config = dict(
    hidden_size=192,
    vocab_size=8192,
    init_std_o=0.00807,
    learning_rate=0.00599,
    lr_mult_o=2.0,
    schedule='wsd',
    batch_tokens=[8192, 16384],
    doc_mask=True,
)
MLP neurons of a small language model. Each row is named by its layer, matrix (gate and up: input weights; down: output weights) and neuron, and shows model dimensions 80-175. Each number is 128 + 24 x the weight over its row's rms, rounded and kept within 0 to 255. Numbers have three digits each. A neuron's up and down rows have the sign that makes its largest values positive.
Before each neuron's rows, "fires after" lists the tokens most often just before its 100 highest values on Wikipedia text that the model never trained on.

fires after: "'", ".", "\n", " or", "’"
L5.gate369:123141094104049109116182137151131156089131110095126163072092103131139109131152148136120154111106123139115128143125143123106115082136097135157099164169099154091139160120118098107142100131125159129099157107075181163163131130117153112113129094080133108149112121183126100110132144117102102110
L5.up369:102156100109114124112103160130103140133149134091115136123117142172108124105121130118142103134170138147163105130101104140118108122133076106137146159156150079129130124096135125145151117109105091119074110148134149089186146142085124119189100140165141116106133152155139144138131122117095145124
L5.down369:111111106114103103158207163129101148156141135070142166076128154140097127121145124091136157100102156110151161121157100113140168101107132113113131135116114144126124156147132105161145126136131129126118148100088162126119126109163159149142135128157155127097136107147156074108135162111076132134

fires after: ".", " Za", " Ka", "sh", " Ja", " Sa"
L4.gate152:171140137146136130158124096145134144108130115131106082136096135110137123068152107138115113136139121159121186159146108126152117129098103098131142117088174105131127139169139115156151103138106134123103130050107121127134119118123150157147092131116113113143101101102136095155146149105113108129
L4.up152:121101135126127182130151135091130095127110163110126125141088087138162110115124128143096085167114147131126078149130136115132111124094187132148146139114127143081114104147153114151136152137112147111179166137128121117141086147139114092154106101131143130156127156113135162145167151138150030102
L4.down152:137145138138109164150151117155153107161076153121147140109098158111089125141126114143137105138139106142153098135119157148126077132120127111142116144158160078186150137129120164091090118098136127124093179135099095125118147094137135155135111129086121145145120166121123130151126131105071133163

fires after: "."
L4.gate149:167090107160117114092188142129178111161150091156150152115114149120162157093114130167151146116137151107134095148107131144123116125063114126138148158105154187108132086136157106126164110140137146130108181129153100097106113118121152115158131144139113154152090112114116088157094113166083152114
L4.up149:144098158094144152121117126120105118159132133130112114100161114124115143118143132127099130124125117095132128121112130114140170157128116129126110183102130097130108109154154132098158157106079103134112135112124137189141184100134110108096134149139126150180098158124089154159132120111138144075
L4.down149:149112126138107086129162122160140118131135073142145142157112120179142140122109120203184151149106142136185167113109131146133161123095114160138104134179144120119114089122130107109119144125178127162129144130132099103100134135103184138147122137104131111148090083137144106098076128149086138138

fires after: "-", " Go", " air", "+", " go", " comp"
L2.gate22:112141151056128106152084129144149177167141153118130110134138109128112112139167137127153180115140140159158151153149079083148113134140150123083124124133101113136129164107110111136134115185097154111155113109149140131164162123081141075117110153135178129109100111117096097112102109093159156118
L2.up22:110166181094139143110162122146124161103147108134087101148144105149149137164120119144139132125147143120128112186164091119145126166097154114144092155110133163154156132156143162083133141120142133195148122082147130126150112156113118069092108145151143137137096131144097113140133132190159139121
L2.down22:138123147099113095126147152107141125140119147113113110142093115153089153097096111142140149122127193166160101113122133127122140113123101157108139156092106119128146117168120106120108124147122167115145080093147073133117112105120138109131128074161141133132063099098084136077164121119130118140

fires after: " ", "D", " G", " (", " C", " I"
L4.gate270:159154155122125171186148140112145084152098142132156149132130101133120074161141096137123112142124100146165095116122125107170130129154124128116103134148119119166133140116129146089104129127157098098124142162136182123091124139116144172136132129088138166104096100091053121143116170128164142154
L4.up270:096153127158109076149139135127117130137139147128117137118121146130077138100109120123123128148159131120134156146106157151146157130103102112153153142142144152133149152177125136068096188095151134149107185144134151130111132162113073102149094111126177109091164153108128117113132140134134133125
L4.down270:126155126127116140092127118123134161114138134170112139114120146127164139144122103162147126139140104125165161112127143187145156091116134119101152133144129144084094134140150100121131110127116133168110124121138122133131103164133141209100136125107152145140141098109103131109129137145136124130

fires after: "'"
L2.gate313:158141126102126100160122118142163078159146163108086129086134146136104151189100135150111153093135123182127120127148145164085145127122111123113148114178121123135105141168099141103130090131118155107135167128099129135137136153134111156127139134139128131117129127113159133144124089107156141124
L2.up313:130111143082124136133088136093130132171111153140142123151160145122115109136156115104144164183121176128128123117156099138126096105120174143104136124112109131108158067110141110152143149131135137095114157084158134149125134100106121117118111183146126127113134126079128082103108094116132168128
L2.down313:080098157104112138106179086134153087180108126127138145141089146117147077103168091137093161121127112139152103154155141123081115113083126148158117086159136089142154108088124118149123120154130132133153121094123152116125108122104102120126113140171106120138133152132116057128118173137118101173

fires after: " (", " In", " ", " S", " Released"
L5.gate268:137158115121126124113187139106148089125115119176168122123073138120102113161116133161138131119101153097118119107138126104169147136137105148119177159175132068104127100114086102113100144129156123142138118107097177120151110124131095113138178131126122170159108101147125154127114116128147139172
L5.up268:156110119139144132143151125134118129096130101168148155104123115147155134161137112120181121150136148134136107104128144140103158122121134116113141137159147083105123114104141091180110112134157124103118119135120168152171137087120157123142147089171169145105104146129073127115149137110119153112
L5.down268:106118128176100143057106112138113142145099173104111130165124140129135156161157105101101174139155117123139149148104120155140110127142114109129082078117100102163167118130158137116129157136155140117133130128124105087150131128162115134117149111086095174137123085146150101099138131100129084140

fires after: "'", "-", " St", " Le", " de"
L2.gate390:106166131089107140129092122143157112155116157150106117127150117099180061166146117149120067141159078107093098134082107142146115100079107118129131160151143115149085174132101112180144118141162118155145152115084152117099093086112114113125135116123136108133121120123139085139139139123113127116
L2.up390:101123140107131142170141134152147146130143169092149132130091173138122111116110111134148101129128151151098131119096122163131119092075117143129145165143112125144113127107114121137137135072152118134098129124101130101107154142119079090128065130106142131120114155176106100168099117068163089145
L2.down390:131141115149151132157110141109125094167144101080160119131134129146151128106123152165125101118115136141126123136128126160126123119135159140117065125156128132107092106107115139117145110138149128081130148153149154097160076131138093134109107104155080154155100135145136137119144115146117141121